config.yaml
d_model: 192
n_head: 6
activation: "swiglu"
norm_place: "pre"
attn_scale: 0.125
optimizer: "muon"
lr_mult_o: 1.41
schedule: "wsd"
decay_shape: "linear"
batch_tokens: 16384
steps: 10914
MLP neurons of a small language model. Each row is named by its layer, matrix (gate and up: input weights) and neuron, and shows model dimensions 32-127. Each number is 500 + 50 x the weight over its row's rms, rounded and kept within 0 to 999. Numbers have three digits each. A neuron's up and down rows have the sign that makes its largest values positive.
After each neuron's rows, "fires in" lists the words (lower case) most often at its 100 highest values on Wikipedia text that the model never trained on; "fires after" lists the tokens most often just before its 100 highest values on Wikipedia text that the model never trained on. A number after a token or word is its count.

L3.gate231:482610520344510448546530468514530515532414492454550463508495452454501518554507434449420436569572527439461398555546558428484604502575580484487551503530465476485496523499485529519455496516462443394511449608442532459610414452523500583453495444476462543568542442421459581535568360507583434521
L3.up231:506463573509433471478356549525440482540562508549584498488445568471525357479458529505465434512488541514491490542500447509570479495542500420569491445484486485447398489557432542463499507527504483511622488490576408506546400560503455570479522510471539493508525464530449485518448469552523529494
fires in: "3" 30, "36" 8, "31" 7, "39" 5
fires after: " |" 69, " (" 13, "\n" 4, "|" 4

L4.gate42:574474414503578474558546452574487482529506422426446491548435579488473543425442536555508490474448458524505530617457409445531509450485436533546431556506565428404508498450521487437395531521582641512604480597535495457437504424526455511497474482588507500540522479501476451469555456482457432477
L4.up42:423523497551456595467487559499526523545476507483552485485493518595595518351514469526516574542431481368568518556445513485458503496445494509577510529519566492574461366495516457504428406466557472620475578466514477530513510432573529494486573519435439581500485512571515595505528470468449535494
fires in: "well" 26, "thomas" 12, "of" 9, "thailand" 7
fires after: " w" 27, " Th" 25, " W" 11, " one" 9, " B" 8, " N" 5

L3.gate143:455551512523513457482442533425505523536475462525463536529427498508500469504481512523446555498539471523462490439525439556502613390422508454439526453521393452460458426492483603596535507486449523519507435538449451537466485543650511385519526527525520503554436400453545600472495486449507518530
L3.up143:447416386590533485484480428509541434414624551473491489541469498512505498563401460433448527462434501501599494535407553460555477462522436510478429467459419546519438485445587435513413486565457477525492490521489547509542509501611504538606529589463537558374502452487523466513499427412495507521
fires in: "held" 22, "known" 10, "purchased" 8, "information" 7, "performed" 5
fires after: " he" 22, " per" 11, " kn" 10, "c" 8, "ch" 8, " in" 7

L3.gate348:547483519498495376519569442512450483556537535490511573525454584397493440572466458416412444456506507491419471587488525452523450471508437598526463453511370499486534392521483466476528572522514475565593438470529447509489369465507512457467462483469440541546588531623473535511589530579536460539
L3.up348:499487470480530458516490470436512429562559515472461527525435526420518444581496461486407474424514447494472391433481452402534425500540436540516530492464440505520571447518582439550532524528503509541583535524516477524424479498443536421513476498545486461457592613635488534536627477485493447579
fires in: "country" 19, "both" 13, "county" 12, "mountain" 7, "countries" 5
fires after: " c" 22, " b" 14, " M" 7, " m" 6, "-" 6, " re" 4

L3.gate308:503535536585462547516549526569459492545473493534476547557550466557506483429409407480550525500512608465531537532451512506567528545558458513448506434529446543443466537530396479542485459492470459482519434537496512457540495445576553531453599559517448411516493550509573418444579440357511466469
L3.up308:514510476566525459537522507589572525458451576499510449537511501536444594451427522427547494524493486517524537445478483497503472569514521482469484503492576611488447567581402414419486434475480489497498418592568437465510483507482451393407506464513463527568437541540425489504501463536411542538
fires in: "born" 36, "division" 21, "died" 11
fires after: " d" 24, " D" 20, "b" 18, " b" 17, " l" 8, " L" 7

L3.gate260:455433534625425543491535419539443499534566474541570433498471506434534448532486475438489616438549530395496500456519448536616561530425462534524527497481492533494602568464515521481513477503619463410451413541510561432448468557489442490440485517450580522490559544534467486487551463491491457574
L3.up260:563500577496411550526465550416504521477509510553497429490537510537616464516516487498486500453540555517486490439436490627496522506527376608403503488539464526510514456558385534428551541500494455514471337487475448490483503599554444581541452518454547545570522426492563564527465535510535430534
fires in: "such" 29, "against" 21, "again" 6, "known" 5, "pennsylvania" 4, "soviet" 4
fires after: " s" 29, "v" 11, " S" 9, "s" 4, " kn" 4

L4.gate24:479440562507461419484418482521487484634506478507457450482507541499562529513484551595429469529581530501539464538513437440533553464441462542552563576470495462487430544519595446471412527555399439524497482533507465577506364458509561530460484523657437500477562512519492503558521467550515462470
L4.up24:445454497556381535500414531525398455510502551527499465486580574505490465481493448439517458474563489548517448502468539415509510441461497477522571443553539503597460623517461471517469544456483549503581528496437518645477466488488502526539518448506529409477492572452503481477520534549455415493
fires in: "south" 19, "north" 17, "west" 8, "now" 6
fires after: " N" 25, " s" 14, " n" 14, " w" 8, "s" 6, " e" 5

L3.gate275:543471502491476521493465520578479435488498497505527517502557615414515589556570516500608444505436539563566563504513497551489483486509373511457525518503449486545591490482496524467487522526492546523471413460638482603583494502521538525600507524499517506480441354482488407461542487441599429542
L3.up275:608457548539533595486483447486444558563516471546566495457480487478516559440452468481474521495485527491516555517544489522472464530475439484508522552615531479475468452510465518560516548570557513535503426623652517575454561495572470491557469428468537443614456508468558406491534490430545430489
fires in: "first" 23, "main" 11, "multiple" 9, "jazz" 8, "second" 6, "fourth" 4
fires after: " M" 19, " m" 19, " sec" 6, " j" 5, " F" 5, " com" 5

L4.gate158:432547524569500403553600483579487545554463520496567457449531563549473520534403466416533532521531445542529543517569460464491518542503413447435593549380374561547474496411495527497571462500528491465436529453528457530456421512488617553466474540513504535455495471493486392429526508485462483573
L4.up158:430521550562438567515505507544397500635491467600547511451494532558545385503517494495517550488507492558395514503478491548524506489578525552548552552463349509603501476551524510556507425495554415504390474528479451433479452448543603464479509485506536472531435465540411547462522545455539541512
fires in: "of" 68
fires after: " t" 22, "t" 12, "s" 6, " as" 4, "art" 4, "ers" 4

L4.gate499:604513496460510455390473573436532437518515526442528448509533559503541576441486510500516567469562504547495536456486490421516491511545550555499547540488427546469497447466566526417512439527509505560593567442456532515553470489426520547464485472453527463395521489485495479495579480482468482554
L4.up499:510442521484531428531498548513466569522491479483504544558496428600545484463519526405576523477571548534484431550503449506461464456558567560473576514517498486462482497417530449436502554450500450441505558561505500443574382472511580530522401621556509437501570498525508395387502545515502579602
fires in: "century" 18, "center" 16, "central" 11, "synonyms" 7, "centre" 5
fires after: " S" 30, " C" 25, "th" 14, " O" 8, " the" 5

L3.gate281:490490402480538565545467465453464557529501523476411585564531550419488517451421489548459413534574556445487496467511465472471508444523473490365469407425418519586506455535534505523545540527639466434527521578612480466510499502502495450617538528596461519552527593533513603377537466519507542468
L3.up281:565453515494506438542470471505488452465418493495432522463518464437522563441558571529508448459492564522596476495510521442505549520374442573516584534450423453473488473505482468546559401481536493608539565516493493546500513520494456501498487536572509541549567586456469552482556511395468414521
fires in: "many" 20, "early" 19, "line" 6, "white" 5
fires after: " m" 19, " ear" 14, " l" 10, "v" 8

L4.gate371:463551524506574503455517466452490495536453523502490472528489453427566495420564449555619495464556483444514581504444430450579484399535592509510470483460472425486496486465539540548526584573514502492500418532495451497514462461559545489563505533628530499414461489478604374434500425425500499536
L4.up371:522510476474497509469497484441429497469449498521490489566514513500577571491548438583515506464539495462514505538491418551589526470508522577569477401481429464454417513495545525537452554501539556437477405487476465408452436503547470434529493528525592465466520500486494444473437500448454515505
fires in: "such" 32, "known" 16, "same" 12, "much" 9, "some" 9, "ft" 7
fires after: " s" 52, " kn" 16, " m" 9, " f" 7, " S" 4

L3.gate193:478435477581532541538485608538481450541539531458515517481468493473509493606480396471508511375494437470530510488506496417606576482465411411451493469426514502501494463491471471485568513514418617527519496538484533530435412447441583531479607519521551459590512562555478526559445559504424563455
L3.up193:535535469541440441457523637511448391565531444526511542500494492500536535613449426511426535435529551459572425467526515447540563500529489457363525476464472506516584538521487447473523487580450594500563494582451534553465505488525507528375526532458563532593510479440489406569471610582432455436
fires in: "south" 15, "world" 12, "north" 11, "music" 11, "united" 7, "oldham" 6
fires after: " w" 16, " M" 11, " O" 11, " N" 10, " G" 5, " the" 4

L4.gate392:555554586498619427585586501568445535504475475450534418501466494479591548545503575618603444615460593415573550517540433404568484507517512601473422511507485531535503532482495493482396492495546439489541517480488499516485486509510584488573531540390430524427479448450497482423526524474416551488
L4.up392:497399534398436445512456522473471365501503534385482518447454506552528455484417571524492501492441497524458480520471584491447506517451462501473447475517510538548501478468504503566565481491489617457578562456511443602566577476587578413562370504455519569443456486502506478558528470492565472492
fires in: "june" 16, "october" 16, "may" 15, "february" 14, "march" 9, "january" 8
fires after: " |" 28, " on" 13, ":" 8, " On" 6, "n" 5, " to" 4